From a checkpoint of a small transformer trained on Wikipedia.
Size: 15 layers, 12 heads of 64, MLP 3072 GELU, 131M parameters.
Architecture: RMSNorm before each block, rotary positions, biases on query, key and value, tied embeddings.
Training: a variant of Adam for these matrices, 8019 steps.
MLP neurons of a small language model. Each row is named by its layer, matrix (up: input weights) and neuron, and shows model dimensions 224-415. Each number is 500 + 50 x the weight over its row's rms, rounded and kept within 0 to 999. Numbers have three digits each.
After each neuron's rows, "fires in" lists the words (lower case) most often at its 100 highest values on Wikipedia text that the model never trained on. A number after a token or word is its count.

L5.up705:502474629592447503533512437438440527510478472452460525553487473536458476587519533429533422513488458499434507460486477477472427542543475433479449528582594576453424539427456548522491472549526463510563433470366512645337506478533524433466609449617500504538493536482451432536528525462483558428531440540531477565485572537454439489391544453526446444523556518472480521540388435424467420541592497468352468515483561515524556507486464422483488571524584457451567488538556475527538476475484548530556550552488534551506433442462490439540448464549452445457522557461454434576452498491472627427
fires in: "to" 42, "of" 11, "and" 5, "against" 4

L5.up2172:436474555528629513472484512561496518490489408502480445414456509535484556511491603466556474589465517457475505474519509478427505479535492525480366427494493559542564481482448518578530520547523499369509468577487493453458430441513431431456493503524514488439481559462509522471538521439478495527492451488546476559681456514552440524524483555527512476619451444465580450545442503495583414507533459477581524483500516536441541456492451490438447495394497569463486489489477495456581473417547581505478499533508588518556536399438491460547417565498525464530511465422509542515563530502501515592
fires in: "while" 15, "from" 15, "as" 11, "to" 11, "after" 10, "than" 8

L5.up2731:460521494471438549458521475470519520507527518560424439412522507532444462517543462501477531562428533496402550551387461412520546523503618533456479558453644468481453462437492492466413496567535514400563540555548525483453403526491601539446475527551504602484518566489425509506414539475574494556517483478473524456432466460515427411565495476524552633517460528513540499471499458462564527473410552541523542460536519473526400444528435501381534489523544459476412537490465524522582490569503445508462524420517529569516505597492487535550485570490408502454536523427438486451475480583470458487
fires in: "that" 18, "this" 14, "these" 10, "the" 9, "ii" 8, "both" 6

L5.up1876:449517480599505563489433548519488447592594412415432605530445534532441561582401429448496454569593462487523485444484534495441410520503475427496479475519522438508519475570461489549526431458474483566522490518488504522477477592574489371400418499487533504551509517497581516545446513390530559476463600413450466498563515450456529518449521517520511507455460434499558451563518470528462514555398495489604514489534496540431548551436526526523425457514533506473571465495587465482529487479511510463487540520533442594530462512509450545439515526446472397464539495483488507576481499550429453554
fires in: "as" 22, "by" 18, "of" 17, "to" 12, "in" 11, "on" 8

L5.up213:521475527482483495485522519530527504592517470517493516496421456523465432527557498519492528510458527536520508543529498534495520514533466503532448434476375557530527493580498533494486461502513545446466453493580545490481516502432559473552482372641545561513526556516520561467493464438475557511482444503458522487471515428495476510483547444542433418478492496485486511505528521440486484489540522484479414468543521524511569535475475369432471459577478420521529599580494508530517497449531452464462549507541441536531535430465509539380456494457436531513567549457527481506442515453490589570
fires in: "as" 32, "into" 14, "building" 9, "to" 5

L5.up1621:436482580508472442396543563536558517499518488491563396623512547450494596485450453562506465532492502484496438495481507501572511562479417450558470527478554519495513540562470500522594478574385423499497493485491468468440445507559534441568527461540517470478479484600510487455526548505473620490524429557546431514500425498481472363459626464506376456534543420530541506517549502515511476457561507510481600544510533587407580525468468527544448590451517497478443497522503491587579506463504496448497476550451474592437512478467508523511498436506571564524548508499591490482495513508544492535
fires in: "to" 20, "the" 19, "from" 10, "by" 7, "like" 7, "with" 6

L5.up2735:488496496533562455473495454528508506552522446566443480539596490478537469516525359473504395424579499433494479558448485446455531579497439470505429571463366489433524513488469511520504510485494418415469437562520535504479523497651505527479536509587463542456499584609539458532564625440526560413451462485517521516480441449517457486443558524544376523374432462408554446514489564468545425533590479501505557480547527580539558493462470493551514574532531522425494518437559471532571526469491438446495512446566478523519444420492497490524517485510395549512610466500485511539532470508477545492
fires in: "a" 32, "4" 7, "median" 6, "an" 6, "died" 5

L5.up2363:437493513472610447509521450474616546438549454446548418491443525509526534606542435477434434487514430467451536452531468419454528551549524466468523439539533512586398436488461469456505593558417589533492477512455440424477401502453411535462504444596567556461504553527455537535463540414487560526483496477471462543562523351476517510578507528536603425513439454394525452478465433534558527512469485516557536563550446527396522551450517500502447504597521478485462497450428405606564551480517447488448423472604456632507479508486525493489520523489531437476485481465447490470513529539420451486
fires in: "of" 61, "in" 18, "on" 7, "during" 6

L5.up302:457512486475570522515443480558421589549510510524434577530402385512441453496533488435459376479489524506615381514424443488520547441425515436577459492456444487503487611514412558486468503547467511492481509547524439525501382503646545535540500517481614540458518497507470488536468536504484497447484443515448546450452509404513528517439542506488546522491533444470576550572405478506571549491490520540560520554560508440466520438515494453534457527498592520500400477486516494458511576565510458616528456602528529493530477463522487437558529536487504480568521558477507528602426423573403526455
fires in: "both" 37, "of" 15, "one" 6, "three" 5, "two" 5

L5.up1640:376510486516508562491412434534422557529488567504533440514572456553473606470547516512492536504451509451481530526427448472509474545498456502470465443429448403541433590523539494527558422523565586477602562532521539520495465521559530403513478491486595582490443462473470426470511460463529490528482507512460519517545569452390479538506596527454577496466409457432521515453515503493532450440540421537485570592537421503502514416482468463515455549527584580556455499574488562510486515522526450455459495552492447494440600430461551520489478474511498527557517474466493562566479433514504468512
fires in: "him" 27, "it" 25, "them" 21, "they" 5, "she" 4

L5.up2384:437445502549485523482490472565456474577567407429465480505524516506513582543373415484532476471417507523447476496492509516528497546499470432549464433505511510474567468489481524457509572522527447489514463499465438423469435432526569444558442412504518539560549452468468400505500558508511453486556441451495405470553483544472491510487573485426566452508426450453524442523497451546503488546429538528541511504470446467434474488410537526432430504574424432503556530390498513398572461510454512450601477487469456646582499463542544559529536561515496436478565436417519519509560553511484558487
fires in: "from" 32, "to" 23, "of" 11, "by" 10, "under" 4, "citing" 4

L5.up1514:444484476552418602441554558425559487593554485510497522508506504435489584529499442590571460524441487445540433377420559477601488442541487480549506502605511551436491486457492499495494533518493521523489553572495519467524452464500514466489404544451566509556474476495587469497397495501453535519448414468549603452558449532473478433556525512503521453510571486441589528478517534440593477407408477457484527483491506510433476398541468535529541561470475431528413407534376501493569540506492483586474544486589552554515473470557460564484505544494488454517496457579457510548478455465492499470
fires in: "one" 47, "two" 32

L5.up197:461513528558576454512506514507480501500517442462482577483497488413510530456524450470467565458452482453458495547445425474469439451556571521597461458526545510502589436529459480552524379504445469523557438531462474461413480471534520484581554390547495550459460445579495612419444498433477551482550540475515508568572489558540541499451572476541505430565434469467530452503499438446476532516539430452513511506539517587527540502512493588474547587496565457470550514502549502504525491551491580454494445488562466522490515353513528498473449467466555468459549399442568423543546459481540503548
fires in: "including" 25, "as" 21, "of" 8, "to" 8, "like" 8, "especially" 6

L5.up1051:541507544525528553576444509605366473497479411436525435401465494489566483540521524449504547535463383489442448413517490605512502478411477395483437487437450479473364499486526512460472459488510446497411500455460479551480531450524521436567519485439563474547489532397525434459426497429500521523461436479540547483414558496483507524445460484569506428533487546418500556500496507520508596498449434496426528474581500647481561462484424539512480536449511407430490503496465497453491469540447524523529489506542586512422407407501576548506520609492514531511703391558531581580565492529581555486
fires in: "with" 62, "had" 18, "have" 13, "having" 4

L5.up1832:488509504411536511459420558615493461520421558454610409522466468506528508552501481375430587487416430412456532508447600506536501503490503444484479447497486455535529479364413563430519509437492456481555511484488564491494493507478517470527451473532536484571435567486524504509549529530484520484509489486522466474479553571485480449422535497524465540547463518432516517556536513485553543563456430473550503497471489523472528535472550458548427585472522520473568441503397489647514388437493494540604434537474471603531471487425446467459443498514481533512544488473405579561546457519508476489
fires in: "in" 20, "a" 17, "was" 9, "received" 5

L5.up1823:364550508497438430514451484528408608435513511462546509572430577479488498455426492545510494507524568423471528537568440406444511539549528452498501566452564433450498493476559575470414426586446575540558504482447508418427470534537491468495478548599471497413523529451481498468387506573459516428454526476514509537519511514464433555413511487486506495530407446540476559523498533513637518511435512612486551507463536560605452453505506542504474470466545448506489482534468526529564614530497519538546495484515468486503536492477556445544550477521493407482491450557625453500503419553586545550
fires in: "the" 64, "s" 35

L5.up2239:413504511487537499443503465591565418464491470415502423429506497599515505487497430477570504580476471541505489471463493552528516579386420469586474391463482448431442415543447487417462471536555471502423595526449469449373485513476402510472474523447531419450543542486484451499368547484445576498472537590519446435546490411460556589499530470571464430516423481541486585502440483514473450474448429579524427489462481582508550458521519482543446496544505441452446524459520443555484484496475576528448455469531522566520501571436481481520499446483472539502458450492530566487471472480470491506
fires in: "the" 22, "him" 17, "s" 10, "noddy" 8, "his" 5, "have" 5

L5.up853:436460593522514576424533562515487443563533483418368489493540503538502542548450481468523549488540463478436485415500497567528525568510450497450538538497451549466418467499514541436489422594521412557489427477449494458429495478507442541502508439564528474444535528539558458465429457476511547454579387420535474621542443482451510516618439534557462404490459495465544534529432476542490493495481411526541509526477431514439566578494472517512524635476442503563474490523387563499488583486464618478498472513485446617478463358467472445492527439511471479472502456498488534511474455491506489472
fires in: "by" 34, "for" 21, "after" 16, "and" 14, "of" 5

L5.up1202:562549602559676549478497525543538518474418608495387559505427533498583548529478535471494514578377489461455560505495501512528494482529436431483544420622604459533443478547510538478477475550411510428457591422520499570563539496451377485463451450515526568509529493471551445507538404487403463500522447451473455480526485531494421459576607445496518587529455456492489478519536494440470509444536547544563527506446407444540510426507516493525489494539551512563485502493497669492529519491465562620431527497524451521396467450514455541526456475475402567450428490418499506520451497533583606498
fires in: "0" 39, "100" 15, "gold" 4

L5.up2845:503614426473442554485560460478476556604531431658470541615476435493504470482627398434375406432490444494511494546507472473576485502456470530576453538486562596544460524550526576611471554583441476436481461609492513514519469518549499463539527425443514470566502517510513461510532341501475523591514428538583440457511533504560493440489493438545574432551512461467509423549440485561504487569557506552461502484554507486532565485476483530511457504475521444527433470542487518553522495485453536501504570531475498533542381520514478644526494470465444547536497560447490537521522510542501479442
fires in: "he" 13, "and" 13, "with" 10, "left" 8, "one" 8, "they" 5

L5.up2411:458619451486519550504506414436397470517484490454464425539538438479564559493505505439460492525501530458497477432528469552465473580416447508499398584471551514521355490543443521493584585447533589406463537435516395538591430422502493448477490403506501548434520493597516558491377449506528466488582492476507424526527541545525604498480492505535477478465437493430485568542477438513491429545317490565502483474460530497567458519467442480461365503427449526403523450512451518412434490530473486506490509549437466534467472509411520496539556470500512550448582494465484444494513487529431533380
fires in: "which" 35, "that" 11, "to" 10, "until" 6

L5.up1679:514514458579430499443567484532521462559456513533552456505522464500515528497476520481497455432509543450501525464546465466501510501566520503458503509591472609437431477448485501529496446543529491448462536513534499516534467511420469514639543486422531474560508570494515419458486473487514479510535479452527424586450569479530583486572542498532385459441499501499573490520443485551446493480384441475474467536546468439450464590441557560582523643430574447502493500516456468562551499483432570490494521427491501424475530428535548419556456472492589569411604525464425488451482446510487525450
fires in: "and" 39, "then" 8, "before" 5

L5.up675:474533500461559589503493469466441494480533415558461466448578435572587426568501433451450512531554422516582484456502506522473531603518415505557458456578368472501457598459456517521432520502499438500469544514538432484518397424505577530457480480536528516423460508534380539464553494503481558558461545531484514501532561455467559434438543499498448526453455503500452464474446560477538493528481498497498496492490392517450538448495542468563470489510586565497452451550421565440489484420396410548521553519522491536506381486366487512504448533505540536520504512466477519483469490465499483508
fires in: "he" 47, "who" 17, "they" 6

L5.up2612:591441482463503545455498460579491460544519523507407433452438454485630479492465491406541519551480482451503494411511507469517629502466437461495492500407455520533474481507454547514423553582473564470547490525480456488491426420513543469558401545503480457489491549378492549435475417414477442489485527537461502446508481585488434481481540574545528462483447482481603407543542461536504529436487438546459505450499473517407503513554467479587527575510473424419545412504480593491463598538488513472387497504507456408510388501423490491449555459508512465513523432417523589507533449470497474552
fires in: "of" 64, "with" 31

L5.up692:505457450489428525460489432512427470466455480497478479509531529528548485491525487420584525529483551459543466559533469432423525574598470503540459528448481457465553496458493578501512459595515608465503414407478474512433534602567435458576461480470487589479498554506591545455498410437498503460476440526374511513575469555532454489491456501485482542461434466414471477489470463452492567490473488499451506382531469367446497484602531465496543515413548504550443545497449568400505639556486454502428496645557458478540473442463482560534552537520509533493567515485494493500379433520468611501
fires in: "the" 51, "oxford" 11, "of" 5

L5.up636:346568527555534494408430484479438511563502523498516548483549454425451466510424441531533515397520502481513488514505451549465489504454518426527473569489496501402595531504490504524506547598451547480529426533568471528519475512559562535561444437462487535487531472549344422523519590521439568450405455491508480467536524478452559491445512486647497477513455472553434492517510533450503430547503608495522514541367543489544469388544530463509435597487592570516490548550461503460491560577493463546494502569524502562572504489531527467531449557426477528559532482456565521465532439552503510546
fires in: "that" 20, "father" 14, "a" 12, "other" 6, "latter" 5

L5.up1544:504554496492527502493456486549570457562471460477466505463498360515455422418590457486475452486406574410532522525487543496463603595549396504562509456508463495538430525496575508539453537428500441505526510471516533544408488552447500511485525548504523550504536633489493495492525533571451565453519373463564540525627434442569409458527585482550468521446479449507496448523432520464499468524553409526530497489466576524512515470488459472586532546474481425518574531563408482517586557536494459522517557600529533576469471403473541539499520561480434482481517610614487532519483497523523623503
fires in: "8" 14, "9" 12, "trout" 10, "18" 7, "c" 4, "7" 4

L5.up1600:374500507535517487483526470481581467506452510521526500504571538466588543579539580572531442460428452529468555460471522497511548462488500430537554506415504494491536477462530485521508445544568485563484518594441434430434460480528506491451489507454539545479461506508508473376501506537451553390484564446574509565559526445419517527396511502480501430477524458531508521539523514490592624495393479437563509480520522576516513494453432510544427546529584395468536447449474523419477537554537514522465575504529557629576511562483474520500461387460473580462471479601503512485464476548563564473
fires in: "to" 45, "in" 8, "on" 6

L5.up1078:527559539411536495513466377544525547542611435478475433559568463650417500492555453408502519502469411568421416455398410422602434469465560466474464503535501484478467518501480488473406481593500611492460497540441520534517455523553534591560492540452510455507461439522407440498506483512487626543477467535491456480520518521456461506459578560419524456578487458514503449560481477534475447435530534549454517441482512492540461562382545508461484575581495471537475514532538450485529481504497607534587478502447510532530421509460523509559544471415457585532473473429516525417467467550508470526
fires in: "the" 33, "of" 16, "his" 11, "all" 9, "from" 5

L5.up1380:529450587471551503499548468567490513503519380486473487494542537611563470456483504517505542492500504468473460512584429455491493563585498460484540455607565477571429455547463563455477453528523581596561424505424495480513468483491450522447468536460510431459434517533429531376488573581463542499519562507545472459571479573488504538492381522436499487495493426492510519429543493576570441531503557528501511469530472507571491546487512577525439477513514422574551546478530571510523552513620559654565447515476436588496475384582399538510498402475520604546506564527533450522547488482546511456
fires in: "of" 45, "the" 32, "for" 7, "on" 5, "a" 5

L5.up148:478583504618550546477501404445444461447506502436477494573425490461507564620545416426556434470496413468537384379463512491520575502566574369563517562504469548505492456502512559500525480606420531522592501496592507585522555447510515471440498465486560483554356484541526536457568565455378566535502500421495578566565538466554509443542478550580509534478457522470560449499475497519527480518404482469539534525414457502416437527445564465483485508444567542510496593470457550456515480478460398522446470458447505508505482466485495549522563490386464518439532561523540447491445403541470485583
fires in: "such" 17, "one" 16, "if" 10, "player" 7, "that" 7, "2" 7

L5.up1543:442569539453525475493522406500485506586480500559529511560550559503574513496520465506449436492510495507490506477455480484471593464516489509561499486631522476541560566569531509472451491513582583542541506475461470426437479394531510460497506439492483450479425476480555514487524452581496458435485518476525515529627586520421469528513589610551564530409467452554610452531479495548548428596519436498503499552555464524469453519510435534506522555439503459620509521474519572473481519476479472466565498411579505530521442454547519546513512466417453470577451483555452455439518486522443495481
fires in: "this" 30, "of" 13, "further" 10, "another" 7, "1" 4, "in" 4

L5.up256:510502549511571571447532485521563467541469525549530426516468499440464582561510482549563454594474467480415470487509472523461495474482486432488462411618580522469461526475551492529427458544499543494518532410595545642484494445520462489416527481618499520496533528452443461478518513422471490478482541513505493455528543524533500493414460502510451433505489479549522412507480503493497485565460544523549509524405469531465503532490450562570536524457488490515449529414432597532494485572411498481368450498470462495537497410590433500558483511429562425487448584574373550546402464546492556443
fires in: "more" 26, "most" 17, "10" 9

L5.up1687:458441565471619570517404463439515472513525496478475480445433444554505439548467492486451495494512568531447435537453514491514597469482544481489524544571469541510482574482478498558550469552568466510595509511544404548472490517508527522488508466494506568456466536458453463503422602536477497573511526468525549554611519478463525505527592471544525478394480464465545471459505473482518539402453481512601485421402475505435499488479564429421530520517553496544530482475479472458496523505555461578442498452591530428453529541539469497504453500489449506485472513494608611531560455543481449527
fires in: "this" 29, "these" 25, "latter" 6, "film" 4, "such" 4, "the" 4

L5.up223:514521465507510438443530518380513448525547482455418433522508441500447440612545524516467383441508544543453489607458511473467486473443421533535533488555535478404496516476411470436514426484576525524469568552488455514507494470512380511478524496533527525522503481522583472471470587420538485469457547407519501566536443497472478587528544486475546394509421411509423518524501491455568588502433454397480575572504606501539541528496438633471496620528507431483494469477426542432491566521388531471456474574509479547547414405608488495418402464508463537507565456481521479525473542490486491452
fires in: "during" 21, "following" 20, "for" 13, "on" 11, "due" 6, "to" 4

L5.up641:387371504568516426483537473523475426440541500488555539535514403489522516512452538425526508471443495499518444488544479546556569533416518508517442490503486501565534500550385455526484490519473495490431513522457509414403432453550399423434489508506427489493458472483512498502469509473398442521521522506622494509513512544491495530473486448432331501369491425468539495605447500420520473531523483516454537491445479468465493443375466554581483536486480483443449435619451599515495584479461504426498446560424534565545434462400483565489425493442424476463618476499494421454497500551453612507
fires in: "in" 30, "after" 12, "to" 11, "during" 8, "with" 6, "since" 6

L5.up1284:510531555486518526453566518562560446538514404489459470507418434452600470555503454365452524488453489533490498547548527492461453538497504481561404411471442482470490461602492542498532543548459486493417401527490557498502483385520458517561568485625497430469501506430460514525553466321453575504461532477584430515535508479544509438585443546517491387513528491408514431530447434496493487562417486550575471523516488433458623557440485580433484617396500474503534466593593535471455466490509547547442567466549454592523476473493483493458445520452515509434507495450562576541461508457443534438
fires in: "he" 21, "it" 15, "they" 10, "these" 7, "with" 7

L5.up821:556533578384557453440481453519512497492473503549447493459479555493554417554444460493427514526474449456471418500503464412441437498451470521548509463545598530550489505499511552597482530542520569484501446475487461522508468411483495435511464448471518536363509596501572569540518496457464481498555552558507609492515500565583515453561457571525549467553464417549452407464466509518472532589539540493447532487433486542482504487470505483476433494443533572513556459637520515513586371500513466556523487480465469420609494467484497509522548498539497395481503447503504572520431467515465560479
fires in: "000" 19, "100" 12, "20" 9, "10" 7, "00" 7, "2000" 4

L5.up2734:479473484581479549459555505583574517549499405469431441545504517491530449493458427510534476518497460522402460507518496478543515504486515518501491407499461373567476462562380425425481442402548532427453513462430468455510435426479481460433548530520537474513466489444523567450473525425474575499478496491552490430548573538468496437572558492488511467606473474468454487499427502516524483493437489567476524475592570579528510520530551529512508572542513530514467464459568450500476535589518525485509515432457505491661484428484577536547462517509506560511572512452489472514431526510495566487
fires in: "on" 30, "in" 22, "5" 11, "7" 7

L5.up2246:460451422533465581515521460422547430487475457485490423508372459497422476504490460504488411494495532495514486474556542530533583479517431443514449474433603514504577486527518519540486438560461522543437606550406547527450503553432497410432479547501474472487449551441457495424503513577474530512351598531442531457516478547526454537506479487522411484428448495453578500545447443491565502456498414508548481364473598564478511406522552571534544484518498537590507513474510538486488574534493536514394456595571545560517476500522503542544507509516543531472555406518568511473515508521475544483
fires in: "the" 64, "all" 9, "on" 8, "in" 7

L5.up1507:472528523553549508519495426587560515506414548509557559536578478531561578436474389479535442525506510407487464610529472639564450421539481498516527585506579397484600573398486485472568473502404582483373458530560401474445504457482439448614423605543491506499489551546503510487484584494533461492584538546533476491553477541429473557493427499487445442507444417513541504577461493461600521493441482595565543541521556556553502486507416498522544530532503546510462468534576500369520558608484494528461433542486499492513445561503556524465592487524476494514529538464525470573449443571344505460
fires in: "an" 95

L5.up2673:417519433470461569450477532492550614537383506569459484480442542385565556561498511406553497564454458528547503504464472550496465542568466482538514499492558503511614576573456527512490525502474459546479505594460483337504494429486500565507548474453557526555483581546458606480482580488484553533558436512518486396604484479537574495581467518511508570494459521530525546505463472548371493548416549518542539484599536551476478352562584473478461454557435482531512525537504490513512453454539492495501450612458466530404482534449543450469491491487498578465589474515452493613578502528488500559
fires in: "a" 21, "is" 18, "are" 16, "were" 14, "was" 12, "as" 6

L5.up3059:448445510455523392522454476612463594463548545584481522487458531547536437485477556527498472483468554364557378444429460500507470498493447527506443492522522462540537620507392489490500479503497507527533405545492376364566492535472449533464533501397548484455417513458550603501472514490520462492583497494570540393454487526512470537460508519477470487501537476542533427522553523469552482508419456458486444375516539443481530496538535495495525530531474441509503453522544530506631524464496493519479505603412519473538589424509495539504475537484471505455513545466439502536503540500562496529
fires in: "the" 31, "film" 8, "series" 7, "organization" 4

L5.up807:474602436493520440515491501538467484555545454473451507621563415574543460423477470543551409487528543415480483598428596478468523525514493498477455488445514520509488525539543480493507577475472507455356365539497447512518461517480415511473410482601502611485541535507487597480538601495533490452468420467511494513554524510471488515429446520486427522481494448441459527591499466380619437519612482602569509508493557561561535487465384441471480503473495517473500419436485527531519506461526476552489544519527535574598464467525489515462560456495467452571537488455471497558450499504479576559
fires in: "to" 30, "until" 22, "and" 6, "year" 4

L5.up585:490503504484504545479377415522526484522431436528444451432479501555504430491539511445489469410455511486506421523420521512627417606471416450433515445494553420563475501444468543464487498431491541451557524533431511496627469451516531584406435569594583521430493519545435543424489509465523525483406478638562508390502489523479427476511495536506417506459448453399505521533501533428588443498557434468535489490494599476512437427466444561535457518504494572488493575580490454465500530573512521596506524527447438496444540473491440549488495495469504429518556445515483452464450570553558512596
fires in: "the" 56, "a" 9, "this" 6

L5.up3027:508512520517488517535453512438445497611420476541515437422504494425512587576490461492521502576473409404412463483484453484486454558512515475615482466579541483356503494389480500569450462447490529598489451539453498541586470459601524461542492405520488494532376545408638459485555586497464491472411501501485482454508564555478522473508559483525559478530604462544494380543480485539555462476497496461518505430400537462406470528594460618487513612513504490529565507455507433473491493541430566463491494524548472451563491417540574560536444466463461482525477434505516442564612462531501561511
fires in: "more" 28, "very" 19, "too" 7, "similar" 5, "particularly" 4

L5.up150:447532476391510516464513517506573541501473547466542547469500510515492541624443497482540543526476403402549495489441522565442470537473555467483500486564536507456452582462448543505496475572612547471512507511540529563506463496479439430501494485448517560568425520497555600540516463549483477572539486428628421481510514582597508550546565458512483565552445472571550513533398563538459421410525443566506454514592431441550549505456437557479492505436544407515506505558464471433519483530485525542548536483547504503430476487506465516514510456517608493477636405510474526480462421550537537494
fires in: "of" 21, "no" 21, "few" 7, "more" 5, "number" 5

L5.up791:524543481572512518511525588600386469524495505444460336453584462473533506466425439388539477501556535496484350498593493522489482489572484431460468533488548500499528417509443464437575504545467465453411466494426442468537459528487486520530495405515467511510483495491621529450467525497464542506552398561586336536501495515479530450591498512578446466531505534369440472502491480459485497571507455560516537541488548465520561434486503458481467477483505505451469479455500475433499531524501531564485482556433415436456497440553500508446597514484502497465507505466525470509545497500532583512
fires in: "for" 23, "and" 18, "an" 8, "before" 5

L5.up2970:515502485431412542528581431500471457532584434420516600428495466484567480499486408462473392551424512403517505570454439518440490620563515446599418511490517504476571566522549524574527479514478418523521419531454532520461439473588367507531517485394499490528577513568545509509575442523458543548514480446519508466513581592513554389598406447548561494441493503539557490560433524503526437458453396524548441584513593486451675408501508529594510481468469520499590492471464512552488474543434514471597487472509554456433433415439510500516425509483465445535530400537554548481530493526489510466
fires in: "another" 12, "a" 10, "an" 10, "other" 9, "top" 8, "first" 6

L5.up2142:456440472502456396507474520531434481475653417465490516428475495444549461634432406456486492460416422467480492581517536595484437506521461447548460503486530479523525514545441523598508504526435513480482500515480435442569454467442552512511571516564549563500451474599502456486485545422448531482531507493548517585553516540454541509499488462464451468414478412466445490508418472485494576485488489489491513517438466534538487520398518513419409485492512470386476437457520511537620486506497451457634531543489471533520494478510530470482530530543555483459503412469526581481432445518491513549
fires in: "of" 20, "with" 12, "along" 8, "through" 8, "to" 7, "against" 4

L5.up2314:422492473406475519449499538524595477515524527486488448456516428485433515495575496548561516637482472514563424523495551498452448480515449445331480484489575450558502508495498499448477467559552568513516474504478483431465438512449500391422468497450548533539469559452501443461479454482524419545515491466486481466463516550588455524449544511553472428486484443452473457438413503479467578512496513541572555445591498520460523493434371510545378503522630465521516518470571432506561523514437536441447441557589516513438525499444501441593485507491434490475551470448510522506474583532507545500
fires in: "of" 43, "at" 5, "top" 4

L5.up1261:519487436512539490594490400554431492474628484500511453447517458485577418518519408399346500541396436420600526496495464608603478606504506497563473519506487444498476449485543452596495495540458558528428508528476544504459495419484431492549507554547574565456484647415479437456453546402469472512503418608493489528522558459420495448417471552439459579460430510461459479556508470508485468465405451458410540469461580472491504470456491526493412527430537411487495549504586517495496509466528438472452551461471475520437397444470502534414479463511471511509544477519543612529534519515534535500
fires in: "had" 27, "has" 25, "have" 16, "having" 7, "ve" 5, "can" 4

L5.up1355:468538550545497481484429588545395492480587469474566436555488536491444418538498514476445411479520524472489474451406468499583470475499514548467529538478522492449479500554489516493576486589543529514477457482409525554523525457440466517541515543558591463458507594489493536456509429520540559443425557511394466513591506459467482379499497649525489468549452503480600489516582483468548460451520461602452458432474548508461537433524482525459438579577437502511501540602472479545502483561489499542438479459567563569507529475514467481430505404515505461518476429417435506448531550468497605553
fires in: "of" 39, "the" 10, "about" 8, "on" 8, "to" 6, "over" 5

L5.up1377:492553514554590447529468502544488498532533504550558512524524510461504472462558462439446457464543530485350528532476293537540492475486583436555533461478545478408472506544523493468416447468533620505512576549481531588442498512460430511524525504406425422422440468455531430436476533492519458596498514476528455432464510571542455473471534525580503463539442480476454459478532451502494591459470503478478458489538467481563540494511452503512519539584496457428529497529501500541502471517543456587443424410478458541462475406441590456628525468519509507544503483564450489523502489521408492382
fires in: "of" 21, "best" 15, "most" 13, "only" 4, "trolicaphyllium" 4

L5.up2042:490603345547458506458503478514455480535409463468491441497473530446494485499562564496554566448554469510448485623454549499489456522508496575512434529549587480546492555476513512545435512503574467409448512581551536434466430354424498517550556383396506506451517435587509623368600463395519611570521352486538448451491465560497491579544435517517461446598520471481457450509446505508463600539557478451521477561594502438544426443469500499574444428553462516433498492515463548450544481514472505455468526447497407544550501494555580520469468420469384466505525580433485466536527380526503479419
fires in: "to" 35, "of" 23, "into" 11, "for" 6, "by" 4, "founded" 4

L5.up1731:501521447426495413542531467520444493495456530499503408563472528469476543549517502470484459408501437521563583503555549441451432576380496505441445421581568505515542552449467509386454526595571543414560494475486508429510532491491482446407483431442569509478530407537471476450448516478554513584470499569588531442597462517523540499542509486578529404562504444453481481559525488498499503503496480523544476445501446488546509451500564424509561482490413421454574608350492546498503521658486569557432544452462435486469463457619511461498486363511535467462482513556398439523454473521484478408
fires in: "of" 25, "to" 25, "a" 10, "for" 6

L5.up2781:499493514581528498519491539465434505518550416588539548540545439442494544501488455510443564499432505555600517524576457507484542507542468437526424530616409521531491501414463622446509432528471539559546494647472543559482434449457538544440482490585503525410423577556445419527429528603365587559327558470478499492599510563589558462541551495500450567430471452508625474539443474539471481335559458585390478424519392477501497549513386468460500530519512495600411533595550483535452618524476497573402538499417530452443462561417502475580535515521468472475508471471519521502523416499525533532
fires in: "the" 45, "his" 9, "these" 7, "s" 5, "her" 5, "be" 4

L5.up2974:530490474569482521473502473490508459449501493408524516491518449493575599456536562535557508550434504531452469483553485471497564557389404506491439444565477447495440492393524537535433499445459503435501522503458488471430491380594536519459548564427454457429549504520577514423443504470495558511519528492520507470531520444465509507589449553495520494622525538439529587496484480464409481572495480495489455497534511521554421533587501468482507553403525433553557435632484471441582463480527583466417522486451436574452476469439501486504424436490516626475524479434498467527490393508509559403
fires in: "of" 28, "in" 11, "to" 10, "for" 9, "with" 5, "produced" 4

L5.up1408:472569475577529478440496509519519470541538501563467393496475524490540439515580460545449397552459533459483483566438419439556507545539531465522401560589449433451438525501412514589460432609509481453480557616458432502499430412447585473525490506532487494580376541469470401565414500484535530440388484503541570479493591532550440455533597545568465496507452496490532559522426521555519479422521452516533540492496566525496510382574561503476488556500569465511482506464512437440560485539440492549396518518443559479551506416539425500460437536539388517445533521499460454538455519484536611432
fires in: "the" 29, "some" 12, "a" 6, "it" 6